{
  "n_layer": 12,
  "d_mlp": 832,
  "activation": "swiglu",
  "norm_place": "pre",
  "positions": "rope",
  "attn_scale": 0.125,
  "warmup_steps": 114
}
MLP neurons of a small language model. Each row is named by its layer, matrix (gate and up: input weights) and neuron, and shows model dimensions 0-159. Each number is 500 + 40 x the weight over its row's rms, rounded and kept within 0 to 999. Numbers have three digits each. A neuron's up and down rows have the sign that makes its largest values positive.
After each neuron's rows, "fires on" lists the tokens most often at its 100 highest values on Wikipedia text that the model never trained on; "fires in" lists the words (lower case) most often at its 100 highest values on Wikipedia text that the model never trained on.

L5.gate62:470510449530419537502531552438493433475436533508463484523486508484453414498426555525399512538532496472525495447507485482521536553417513493510445499497483578465511439482511479509457499537525416457479553478481529564446421517545573545494491496429540506503471424515501537522467499535484509412477458571474476434550516498486540532476493518474497461507562494541442510500533499549498577501480474444446496585414538520505543508526512479493454465494550540567509537503448417487534510527515512
L5.up62:486559451477496427552442500518492518495516563488436465468419437521438430508479521495438477545523512486550559542498506480503458480493516566511532529509449551486492552451553544563485450509563455523506494451512505527493463439503481537580557482437470483539520511507403491490570462518463471468509481559532539576431463497502458482453483465517513564532446500505524438497503548470480506426470545522447467493498507510512460508422496512479521580519463483538546476549564501554640481490479531
fires on: " a", " an", "a", " by"
fires in: "a", "an", "by", "to"

L3.gate477:416508504458512483557490543471532480394447460472555500558511496515547463513405474462468508448551464490593529482443518536468556443571458472487453504531453474500494444557508497509525506538531448532462541521545490529546502518566424480431463471533506520477512494542498515442470550455462502598498490506540521484514591495518522487506508493503501474518512478567453540468538542511519470524488515454563519599430468461476527476453523485489514488501601464527479504404545593509516464517539495
L3.up477:469540475502504507551462475500463449500415427540515483517522518505492495490541547455485556519501517514472557538471510511483504501524534509453484505527504481534454494477503439484510483476539423573422546456548544530563538506561514441465478478491507551538566516493477489514449417540484507525505470510557477565555530529439488500502538577448498498580508535502562459462613437448472459511438493552530529510485552603400510554509481511454493473514585450574537535512451538492576470494489482
fires on: " by", " of", " to", " By"
fires in: "by", "of", "to"

L7.gate392:568506556484538573518511565459535501515539461470506534397523494438499541540510510498500503544490508432540503466486507478544493466498514526432526525530537603408487445489542486533486472447463463496447503471526570452459563469512485522402490488477462479428470480519446499505514521504514464468491505521538496504506524578495492477455469467423494547495587497451587428415501547500473464516485603484491518526501524458515485508444546518405541480459545464512506469456522558530428494546530550
L7.up392:532507556546526518503451473554499591454567453507431552491450515443520505466522455514433534474424533455518498469536503484529559444499499450485515505538528578511476514548532506464491514473461491476538505521515489501499400526469526447420512531409439467507465488509525542605533512547591482519508460568412518506403543526432494492523515502474464448457467476494534483537508474498541462485473564522452518516485425505449559445502497536476525487542504445481518536437522476475465461425556488
fires on: " and", " remained", " Years", " years", "ah"
fires in: "and", "years", "remained", "was", "most"

L2.gate590:458489516559428476463481516538538552492521523514507474529504493520523586536488475499534488458513511500546506511413526483444546503451513529469499558530500448573554468582457476537497472447491513536558525463563516473477467480532520471469459472451490494478492492566561454493486538546507531562555501460520509515501500513511458510561452517480477500473435487529527543502585451543442521452471476497503423524498492499418482496534457437497592486447593480561473621555488588483541504590472559
L2.up590:460499506506475477475548572540492491415539476505511444513457535530503544480427481491472501537537599515549497464522535496533510518460441438568513501565519501521525524438488541478507510532501520498509501419561453493485533521540499500471491490493470488437465460574530458516501523528499565563500472403487502526512583535507470524543508483481457427463480433452520522508549507550507537438524525476542510572440505502359445582531492525528535497503536522509501543534481475441478512625453561
fires on: " to", " of", "1", " the"
fires in: "to", "of", "the"

L5.gate544:506538524470514506480556545495485457468469493514533533483401480532503474550527471473454559443485474473551428433543508521514528462513463560552431517504549470485494538481448527487547470478469527532512558449611499433451521480536481500519513510496458521467550463420483501466506483440483506520443558505443484435521545497536487459570498456419462557488459394534543484485509468520517578518458454412555560469498413532465492488477452452537489548519450519500494556449501498488425465520489547
L5.up544:514476524475511505439525483515499501459548466491462540547465486541585471569391525484513498467510558496525488545562530546486463474496497521513511469469541581527517532536456545563480516553538476443482463427458568492523520502521495547506508462490478526476461507424477453501418529468492533563458523547478498509572559476473522440522579552550435436465526461468554531571520487502504511469434436443555478448493467459425405533479486455494505550479542485520500555480507577503487524549537568
fires on: " had", " have", " has", " having", "ly"
fires in: "had", "have", "has", "having"

L3.gate609:468531484527458445544508429529401551538499467484536414482471506504515511585469486501554490461550537462469547505502446467494399498429465533524532526500477541478498505484497523485503553564506494552474568517509503508450544532494521494481494534514569502524495450518456466503524515431477573505405534574516481515542529439564496475446503592563488501475452481498523511534499474499488541481454546483553568470501462488522461525490369539552463402442526524546496510467512455452502503474462428
L3.up609:440541407522505520490484569490507534567524460529454558466550552471543473489491496551520501555516538506469552448527469451507493497548462468475566517475501491479486527483514506527429504514643486502493575492459505564537536485533512483491557509481594563498531518444490506485465542451447526542501561502517464482476525473507447526500562375505508524490502425512504437534422535460424483552478489563485462551512437505465465551516417445556497507520506494474426512433530465494492500501510467
fires on: "s", "and", "ol", "or", " its"
fires in: "s", "its", "and"

L3.gate20:450522451481573494495449528488586498410490507542506529465439475455490514534473511551498502548529503519570456537500581531519485511509545462477548476584509503554536493501562550451498443499493548473521476486524474578482522513498482524537544464466434463482472475466481455477522510519506577508468553512550482489580475526524546495464496527494506433520495531444544444522408418428578575507558516416521484544517498534429485537521531525560507535435570476513503550479461559503467436563515513
L3.up20:480466479500437485503492504535551504491491459460471521516530518436507501510574519464442528402534516490544519539537557571540565472427533497517511520564426468502500527476509505561509513599509548524519510450451431525437511532584496524460505523447490556456529506517480427493494567533554494533499519510556509549494456604517438441493511490480494501484544444473574449555493486550464535492530519543406472590475456501419449530512549558517495544437503524517563493489491545534476475534524517
fires on: "s", " her"
fires in: "s", "her", "his"

L8.gate225:474521499552571537515489414522462549502542514505572436476503473468465421563493568528406560504426501488461513527488486527472532549485510502473461436574475510463574501528568423472463530466515557426492477443541463513570491506480508475508495520451517487377490453490558486531536512425542524525512467490539533459499553497541479472509527489445492442483452518493517490503515498492527468457501527471455470487439535515480504502542463457462585477539485491518485450558449520511418388459456519
L8.up225:416505532497504539485469508486461508492463518495517444498487512407454488504447500496457410540423422465440533481500525557534462496477538485448519452518440469492481516486565501500534497483485538522517542453519464509499498462436431504551439538531471498480479579455510494519489516554491504471426513480514521542464522542518434514539549470525612533535524514526469426454522536469481458443467543508557434438550478561494566535481547575492481544480496484437457547520590543509452479393483476
fires on: " after", "ing", " during", "After", " following", " After"
fires in: "after", "following", "during", "to", "of"

L2.gate109:485525514558467488454538479600495408483483525482503425543444494540526518469478407478498500453509531516476546524572468458495486507514436548492545510475555558486476543526457553466532460542466504451461499517481538454499524510545506577549427466472515566591508543555467572464463462564485582490487500546442511545498529508459502504499536491512472502465538488511491473472516527490466516494346499492547542506401435519527524481574548521476499427465510472460455489499503516534490513574480497
L2.up109:460514543583514524434528560523514508416529511531526487539530472434475502542583493558454485530518562518470441441498494445486476494524457552536499469436498513470558419444521512464444513477495531491448518538482499497409483461503436523528481444505489478471462497538440483522481530554518514536580542493468471464502481520473530438462439529515503544555475481389459472471513471485515480504474472502581463432544470587510459490534559480499524530541458528441549564496461477422432564461544517
fires on: " have", " who", "n", " having", "ac", "ir"
fires in: "have", "who", "having", "maximilian"

L8.gate482:538564386554538543553501436561489535461539546527442474530465478492558526499479461456556580509534477530455493467537450521490463500503488504517549496565531535527562503511531490539474488533473462572532508428466444487578491465485508539541524504568424480458563451474531391549508466480497435513516428500465488484454527578410485486555460515475506559510488471571540536545472491492518525502405504480498522570466463458555522529515511480511505514545461484494544443558488499502549521503498451
L8.up482:468518550456522486465419469508511418482505501559489507419438494518475471479536531490483433468422515518504533563539584506483547550520487519525484436525463513501538516534489421472408538473490557529489511473532598442534501481415474449558528474524518481522486438499511503481543474575538467480450434407494473482566548431484487555446532482451414450440509548512545461519534498508463487483508424505478453440470466456478498500489475478491540485553515528522541502494539442452462436523459507
fires on: " as", " of"
fires in: "as", "of"

L5.gate352:469548484441587537440444469477493587575548539432487510471537482446538499563504509519427508553528497437537428503514445543541508566550445514458504550430550519532560478572564524477486521471545528490584486465424529477581453525477499556480501410494512508538497530559546470533456546511559521526474459526514511460452495513544441524506567468478467457474536441536475466466512506422501480510508480505461425452550497399493491475522480463513500530525519523465525501545523465494507510527473500
L5.up352:497556510431517566517476491449456502501505487496480574476519463504513486543511571448515464440478492405457480519510519517526489516539508465539511526481500495537530502497509531544494542582503437492510507458497513497592516502472626510421484493485464530515556410566462541485428607424581497498378475544519531467598451455532451552469551466480471490465474464505457438449505490493567470472492508500506465489528519470445489541508511539504542539526472497558518502483467501534514438515504445
fires on: " as", " considered", " became", " called", " named", " be"
fires in: "as", "considered", "became", "called", "named", "be"

L7.gate127:521509449500546514536497576514545503388527508534551486548505457411504517527549498513464492488546508457514550422515492505480485451453506543496538508488501439545421499527457552564510491506442464484410449444495468436407405527508479491489452499429463533534522542521467515497486491556486547517528558450506491466512491546461464458488509513505496530521419464549504498513490577491534475467500541412555515517561471536499519526537531470508480490498507377537501599481555547531521540540456457
L7.up127:434464449487489513531473516413549484418482488511450534452427517502515479563576457452512452576554485549465564497560524512532531487529527545450491517467465514524513474527544468518505441580500462462504514545488504412523515445505498517514522484473528486502437463545551513516479484576511520463447537512551463441493449553521540479514477517493537505470426447506513489559576487484531514475559475529563510509526494457555480543535597449522562568435604526490489537444495458541548461489547469
fires on: " from", "p", " all", " N", "n", " and"
fires in: "from", "all", "and"

L5.gate696:448558499526546605491493588573473482512496455529528527521447594476543560497481508468496458563518527487525473455486502521503518511538477650543436502499503442529562549515492480475576521455491518504470537437548458503449484489453415573443559444535529463501534517543429473500454539493519472465421494515475513499494530470493482489486470478492454457484508508528468511530420512514488469450466505408511467483502450531483453441480514507501466516433518536507493504506457457479498604523522575
L5.up696:525486516556558501448510453526593457432477455530583611402518508542461391434484494457506503607480484419495565493553532479507533464507493471506496484450508442494474437480493535491483469529495531476523487505502502498559455473528499519548472473482444448601545477442545569479477501531548499520484480464483436520539542508515438479518498473483467552495526480504512513412523539493517526500511569463496403514480511450548514583522516509515528553509566479454494542477497511498472525557514541
fires on: " also", " has", " have", " and", " to", " with"
fires in: "also", "has", "have", "and", "to", "with"

L5.gate227:429543458516516530494445501568473492498550491479522488511507590497490479520471507467499502545520452456518497493444457570513477498511467521525501483477542526540576518377529479461494551471467457455485484469534490520396469532485539511516556532548494417546463529539582433473486511611524509518489489494492460539468447484497500503507445471609525524527502483558516493570539487435490496501497517513521582451504512400453453471516493470460457525444497458439442456553491540490492436564567510
L5.up227:455509482463474462509535505511434529463552524493467451514553517438509471503546494495466500494483526456511494476528426548576603438498540450503491475459462543371497507490516571442415583471539533464562498452517476478550520499479499469396519551524475462516483546467436457572501532498484467545450453472467533535480538507533526542509523509512516445480457511487476512554548558482538491483533511497515553471521470543498487504539424452439531511442527468516557408419473510543504429492521453
fires on: " at", " of", " from", " to", " attended", "ur"
fires in: "at", "of", "from", "to", "attended"

L2.gate560:445403546573475544458475535490523486478413523419466488442565464480505520512458445487524552481531551534482494438503480472533504513406518454484509561494499555504570484574450542519580536541585507532492523516437493519458504441474563536491522458487538553577528535483484509496481621457541497581460480505506485474460507459501461551506494476570510499489509553504476550476452470498546442485524493550476499584571526488490496537439493495478471458511459526523524530464485506517431453481550540
L2.up560:529488493455495563482477524487471518492461444443519513492473521436441479447482514373483538458544476525456524467481509531481482530561464400496527477381466455535508513584530537444483449505521471543588501503515459559463509490532507562481487439501561524513509453501495447553454471421433435496481454470429546509483530480515543517488499481492450583429490490501413485505573526511488441509492544472469533542470494496489509489468550542477423507499524520576474476517549541451465549522543513
fires on: " to", " not", " To"
fires in: "to", "not"

L3.gate524:503460503516469536463504530522494484520449550521510551569520536498559454536440549471507514530532597549548513503478448541499454534506446569516460542518507558465527522415490541475522498548470513472576454479529522610526403451409504512557448478581517514469501442514532505461502465538451558511530533470507533460499522587541514459497487469506489438512441488528551530582549489526508556481574428469468439536481520495456471536496505455536453473484513494530548545494460525501567484432520543
L3.up524:439439505485469459519492510523458499480513502550466524527529493471479522476558467501477444508521523510417476499496452490562512413455464571527457542447498547514468552453513452507512515594483522485511456524449532495503442584491549505533548485543466586470465508546471538480526446487465526473510543484484518494444512504520495486442527553479502388486453504548507488553509491614467571392503589514520528522490468547530474428474542559524435462500532438588496519483563499494497478440526476
fires on: " of", "y", "e", "lay"
fires in: "of"

L3.gate398:557549478526573464436527527508520496516460498547491479541524510519576545547477424487508525548456606503558509546606492480470506497473573528562529485515522428470525519567561487458554467528506405512534430502527454497500464459459540507534457543525509523508490602594517496525480494551518489461467484500548468411491537548499507443433500479480501405499512544562471504523573476560457538488504501566515525455423498527490468538499533522503520510513533511475494493496433489528488492505417476
L3.up398:568583449483474494518472572532405541448502426530504497532493532473459506518569491500556413498447501502524507438437521503434540505510510502572468523471470509517460481522538439471466475483424542493473525509522487423509553529567439457405457391491497502466548474478519483540496508482434500523468521486525492456471477586440464496427464485507502554499475499537542500478566481479533493495470500439455547493450531491474468429515525551400559506481415501532507503496531485548543456501509467
fires on: " that", " who", " because"
fires in: "that", "who", "because"

L2.gate578:469400442506543516470487542502581484494451469500517493482496492508452528479452559483471538509496562461500427552469448576464474474504577501529475522508504509529522548537483568553525452481492462497593542459525511502585466385532494561539553494505527516503410447492465550557502453541413482452517490567543541486519492554476507487501547440491476495428487447550518574506489520499487499541541542508470515513481539487494489505478522466423487545495572460524489461379488547528491484448471493
L2.up578:517504587461453497456496516489475483475469478455455494516527504513505498460428484465443517494549519520528494527524519625473492475539508519463491555473385451498496526511525552536487504457513462495580452559475524514516499492486453558462448454542515524479508410482516552538535459505535536510572439536415585508512528572489549465571493546442511502533509468464513520514467544488474453476482550487468462416431436490479460552424416474449462555474533565549489499515499502543524489458556537
fires on: " to", " of", "ed", " early", "wel"
fires in: "to", "of", "early", "late"

L3.gate381:453521465534461508520526591531538543530471445477544533569496475465499442513451442524468451494527519509447549505435469447581449460457524457514461525540514531506564454454464453458577463458575540420422488450543493491511440503472500487563504465469489509482498575572480548486501461537465447515473428500489524503474494506456465476528530461488500458538485475536483517533476516491488467535541474528496508467466569359542515489489538504409442542522536481530425524477434535471443477523468515
L3.up381:504450525580514493424495456498522497463497512488504583526468407485513551561490518546467514539529517456496548486505509478573509483522472464452537512486562482451585493507459544480509451494540412446510449487548508435528508467469547548490493505523514479450526572548459527482467496531508525577462519462527448442489502489467542450600470496507481507509456488415493552491487487477539511495539467553490594420500511414416506527553488503511422454496528490542456566532520473488541396498516549
fires on: " to", " be", " could", " would", " votes", " imp"
fires in: "to", "be", "could", "would", "votes"

L2.gate537:442528433460518523440505529524555492487499524597558550527479563526470456511479484489500556561567475470534452506521519515486496511474515530523477465557534490502544533427475495505518535512527493464514503532521618426518518511475482571489505536517452455451517586380457471438481551495496485488438601491519485453493544460418508526494555543433489481499526532464510565442503518440542565448477486533568492482532517532521489508505554489480506525559443486501531605449505516492541445479504543
L2.up537:442500531484528513470462504471554545502527515578502552517508511510494417543493510509489503521531507467460459537522525455514496484476530511556490496545520523560524492401475520486523515522520509500509561493502508451436501545450484543436459508499493462503474536410439575502447549511514365463500658529489527539516470481518501523561546496464540497475498512475506566466416536446518544475479490535518473490551494511568464463477567434474471507546435482442560548418497473466499458467538571
fires on: " have", " had", " has", " having"
fires in: "have", "had", "has", "having"

L5.gate338:484503484501539503477484510484528543534452529517478496523482501502572427489491461526555496525470532478610549474462560450525462451453521541497496535581547520439444514493485438514484528444544448525480465512465478501525515538590504465533505519461514546573485474565519463479462471466471483565416518567556453593439436504507465496468367465545534497536505427487529501517497507501518516459533473497489525593480449525417510479463469521511435505499492504467463484420485451444492476543535436
L5.up338:441527485530453414528499477468502471462510472489535396474563527470493447508448508478525555496482590576592555489553479459491469545507602549522516436471490532497478600491535479534527494482512556542493439510502535557449431529503569502501494520465453450533530527550518479513506489468434550485498448536527504564545484521501529492432471533468494463472539514489437523532541544449460485567517481567448458537464460538470545452500474491570464453453547476422496499555524502518473523455547508
fires on: "s", " his", " His", " its", " her", "er"
fires in: "his", "its", "her", "s", "their"

L2.gate419:481430500552488546519486487478459487495449483548549511427451449509507485538456528487516469505575547522482479484470451511452552531444484512568463513488508486475531526468492485519475528510553435467471480533473530441487444588516444561480540480525529489551488475536465526399474473472512546541467474586577457492496486568497485522476558515464539462456555490560433445440589541492530528487504559545525520465579587467458533506524514515518482497542639500494432504503551503516494493568502470
L2.up419:479499513434439459611467475583522515507462513429511504520506467478469536485485521540554573485546498468526459493498459488565509466477460503561504557551465516461540458550471500515502457473528459523474487484516548583491457560525573503482501464503550519476547536506580513545492610482544610527510505454482433486484434446462430418534584498520491559567403484501541480457475510534510481528471507511523494470534503500506472488462454511482558491521466538584519526523563489497541485475561485
fires on: " for", " For", " by"
fires in: "for", "by"

L2.gate441:514454449559544431527560504535449516551494502520488472498508482485507511507505524504453535485520546470467484460492470467593505467535443546495604541531502539557540519527512442533510432544425499445460473498481505451495490537512474543480550539560525498522471533516489516488433498524498550541422501622444471576498410538459530455513426399532482454575528557444501501488482504474498496481510497497477457532477558421536531501524545520500525511507516535569466488516542458448546451573520570
L2.up441:507545491506522508522586480506547581503495425555527520524491453469489505481454472508525524553384523486437461503457557511545478492509420504556574553494446471528514421486481468494492523494552471458474507448499486531521475488412480506564599524460497500425475456575453434555516562480524472460440484513471553552488482484480507515510515498440461539470495521512471534515553483518445557535517478538608444498394463473517507498513491524514506493514452520521472573487478523463552551535577474
fires on: " when", " for", "ir", " currently", " with", " are"
fires in: "when", "for", "currently", "are", "with"

L2.gate78:521557534509466509462515450471513486454453433445621457497574477576510476497554508406420450471533597488508510481480472563505558549449511499417404400497487461555464502490508561488445425492516546469569488522535496523492487543452532573511532509464475528475492530504526463429491533536554519444444526461535505542469522470458497532523546488534561584457514519520495493501501525493461589497541527492484515509489532467477521510441502531491467490465525562500448549497518446528516465503507492
L2.up78:448525417491480462493489446493494445492512476473461529459559518553584496453504461464502492486560545482493447517509455558591552519490457511462478481561478481578504485502510562495450565516453510533482507574567459484505444544530469507481514545480529556503460468467472483484508559578523518541487509514421501566457559495459573532505438521483573517481529562498500496527470489463497516473494477575489536542530499451437476493476493515461484542422509596551519453550477480496433411553409536
fires on: " its", " of", " to", " their", "en", " with"
fires in: "its", "of", "to", "their", "with"

L5.gate486:536536455567486531480509495517614529504488520458527440468549531500540520444397506532553567532402548506483505455459479449545474509480478485461473463468541450498488476527481497606566460487461444556464470491505468535515464507438558482524565542542466529525602532555602487512446512498474500527513442528522470514509498548502488459563520469514476490573535488540567484509538507510613489465506498544514537482489497458492478511491442473486541516466533580475497503465538551464531467574530505
L5.up486:467535495466551616478516484451547527521445527480499539419543421510467514508551427510484524535498506479480543461549511404522452441475509565497497488424537480495480487506500515510533484451509409532511562499547494432555529520499501509546547542518562431531503477472468498471453525443435503555484492466500470504518518488522446427500489417524473482480532497496540515484500505505513471504558537582498576515472494410517440432467463414499499548454519524530552544399525491487453424521523488
fires on: " to", " would", " will", " also", " not", "1"
fires in: "to", "would", "will", "also", "not", "tom"

L2.gate541:521492426492506431598435581567481553469513486541469565499467492531539518519518498589607520573493564556517556534480488510420439463551504508503573611525491551527453535478502429550474502485484468448522483446496491509456529492526395490444475469499437436520504487506560489516526538493493508519493520526515494571532512538449504493465496502504522479483415493421513463473435492510494527536515511521492540517493516456462499437475434461486595511484504474498495472519530493441530433500539508
L2.up541:441469497520532499480507507436578545548560487457465503483512508556491533503526488531469509487575489531476487472592385580501538494433491552512557477567475510522485525482538474493504542524480528496465476476522488487470543460471493508466456503504483424506472522512540480458481558512405472596442470460579485519445440483498455597475523545484506533470529514478524497532493436497555549518516461528514573506460524469423468394508518605475551539508460512490434502530519528531475492522580464
fires on: " her", " their", "our", " his", "s", " playing"
fires in: "her", "their", "his", "playing"

L2.gate825:467583487469546478508578514431489463484488486467510456425524448498443491605481479506485504515467493543498541485548503439463551458459536566389553560462511500479537445550519511575556501473550474455490541506501549482505538487542558460528543555490519531463592467446454513567456527428501540528477451504494476407521476526514498460491539493548521530487529549469468521465570469525557563523436478506513556555482456460489548574439510509502462443505449455540513541453510476495474487524508511
L2.up825:516561550502515507482498569459458525584477428455509549445515528477529485531447530462465547536502506536470566562547525470487558449454503490502518544491452471498499498547523522552543533490615507449487523508449494454561468442443497486521538575513470497540542512498560515508426475445530492504511471475549479441502469494543540470527529518526488537429535527560442473501515494494527460513463544587541509549531465497396547511398466513449518448432428492540512499463518490557445478561518564
fires on: " would", " Fort", " could", "law", " to"
fires in: "would", "fort", "could", "alawi", "to", "years"

L5.gate90:551476566582452490510478489449474477559490465593522460469483488474484492474493431608429552469568572539565507477467563516539483464495454455470458570536495509519524438490491489501535546488457463480476576543432447535479541432557471500460505462517472477468552522536526490553576479471485491478531460505566519439551499452487508471514538518561564459454536420547467523491523465513476485446495446510566451466492512487536468487466475500502495488429479480490532468423497430541447475467536539
L5.up90:506508472499508476408535535474439509516502544559398506513596532528522535517478469470531476488569512454529425473502427558522539504489443517497552445508475532429537488483478498466526554519533521526523507461545484534450491524441498529466496465479535552412493482453534510533453495507504491464509558463548489551445533452523503470489465464450568424498437552479553533534557543547449592513504443470614490517508464487456516461507534548546491552485572460541505507448530473487589541502467509
fires on: " of", "s", " the", " Some"
fires in: "of", "the", "some"

L2.gate14:411458454536503466443513563509510555555474472491480446417513532510508514473490457478537528516507538471503528450472513487540456446495517490488509551482479551565529538520490477517547487508536476546530433497526484473537546472525517532536471500525465504501539525507516494595494487543507525589525466500505539516538502503533548471569476494439450517518462572521471591483504437548590474519602472480480607525512526510456507576517489381529501444485560547595522502486511540464471493427545568
L2.up14:427444507523461463485502557517516531516465490517487469431481530499506526420488439486575521544536490459504503507447546502495524437546491446496533523442505453477509509516508542478507489481550471552502465509551574515532543470482523540567437500545520540452541422507543512556458425484445480578605534485476570517541507498474483439536420457476462535514483559504502553462491502521554461489526468516512593559512489483412465551499516399516457470456494475590498461516531550487457506482525579
fires on: " would", " not", " can", " to", " will", " could"
fires in: "would", "not", "can", "to", "will", "could"

L2.gate406:499482429496511533487493488471559568500505475490495482446543483438509504532561453516462521450455544467459505492552470528530523502558464535491480405430485471552553495409483485488433501467518515453477555572500526412497424570486493509516527480524440444518494441473587445530495515526510516489523539488525430557473524515426447443496473473513499496441436537514478513526491486515490567488491452493504441497577548461489517548515449519464550485523505473583460464431492520448539509570519381
L2.up406:465508472529478489445527453541483498466454469468583432487497487476521503535536464394514500393533523521421540577556477476489546501570463507459474493542505445533514527486554475476468501592499509461469550444536456486470464497518498567474475496465480534467492528453557515468495496597567467509513502444470489494496499440458420557516485566460516514488453496494574509487553455457436565493505395450465428512475501506495548479511516494542534447459509469552440490520514450465527441484491437
fires on: " of", " from", "le"
fires in: "of", "from", "molecule"

L8.gate573:584497469552544551564494506523540560471461488565496514434503520437502476542508449435491509500489498408482473540526523438564453471497434465465498500483443496516503498550488463453580493504522505500540487505505582513460508504481431564494498539407477461428554542479525520547543493501528449482526497408498473535532565513467495445476449431461495506509493413469529457511473460509494430479465530487376538485550447435467468544550505561524452478467507493474496459502492533501421503559471507
L8.up573:565543505540526458520525465471543554520440468534527611453469447485479486554489475407569456445490457483492411569535475493562551518540452543490540548540526471494454487459502525492500464525542460500511506403548516555565543478447480538509581604456516519507493465474528562516496505509471476506498554520515457451509483473522502475438469380468448530455542516520481487478507468495461498537443498557476478434492504483516537489483508503521437466547422512535473501525509559446493532579482505
fires on: " and", " but"
fires in: "and", "but"

L5.gate313:436431499466544514561539494459489456478451470481521482574483492529482454533410498469484480436530526481526518515493509482548484579490526525633423438495464525414580499428439528523459534522487454499484493494558530491440496538518559489521539495502539503426451486466437529496567598530449473512456531521496492459560487527552519494489482484478535486487485577542491429534498534460564510535517542506464450498533461507554518517485559525483492425474504456419508480415509509511535463516454530
L5.up313:495546526500546507547472446518505520520385469524430473554482420504445422485462503438479497488502534501517497517550505544527514539508490427495453559470516547511573563492472476486519444482577447499440541516509464553554458504451498472557467562471576568485508499425581469472498528481522476446507458530491511508542438497471459493494427541516496469453452542525409522507417595459485529533520540509464469436537481508571493475475437514527468501517553487459496418504523506468538494534459492
fires on: " of", " Website", " by", "www", " a"
fires in: "of", "website", "awards", "by", "www"

L8.gate293:507532487477502526487497504515474593484543487416505537486466561438541503568479469538500503426460525511521456547594479507452531462575566527480528466498446535508511597516510464474431542407506493572499542525474483485501530535515492526499506460398447553542483461560482516493462529502542492514535502492544528492479443484534448447564471595459467503431499481556461442533525520510456541501443496541533520490540475505474571440469507500463480474477513536459547496447586464491483435537425543
L8.up293:564472540414513501525433515496571538565444555506527567515493400518524481484483532468513458559460466497484454486523552507521536490514480538479552522518464518500559498520467483437519486452488486547412595475472477494483517520412472534460479493530485502540596496515496503525506504469550474548463488560528512471509487528531456509568548460525501487478444493503443526497472483646486529511513441491528508561515529554545486488544479486598544500457515476506504550531410425440521430481469473
fires on: " as", "c"
fires in: "as"

L2.gate165:432552564535504515504633479545473535458467403539571492566515491486558430552499507452430552505522465489457524503424463503573547486452463537450573542488503490562588448546494466461458532456506505466459489492548498499534423442479501482511490546529479477483551537507540548434502521531489481543410554506493469447524517551533481546407477484508533447514510477529550518506512485477452515519452528501557482489554465458450503504539494555501523519440485500526562459546531509464498527464483481
L2.up165:461545528496497538497582541538481537445478500526554499597519428458527408588458453464469527525528532480492499511479501508468572469428518495445572533501482467548517504512522510437514523428523498448482555524474540454563424459451492480503542544493526523467569510542507480399535535520533474577493523492494452526525541503473501514484433491490509448492534461551528466524525542516437529518448510530528503410569543527484494525492537571461536514407479516532562413535526497452532476478460474
fires on: " at", " After", " after", "After"
fires in: "at", "after", "from"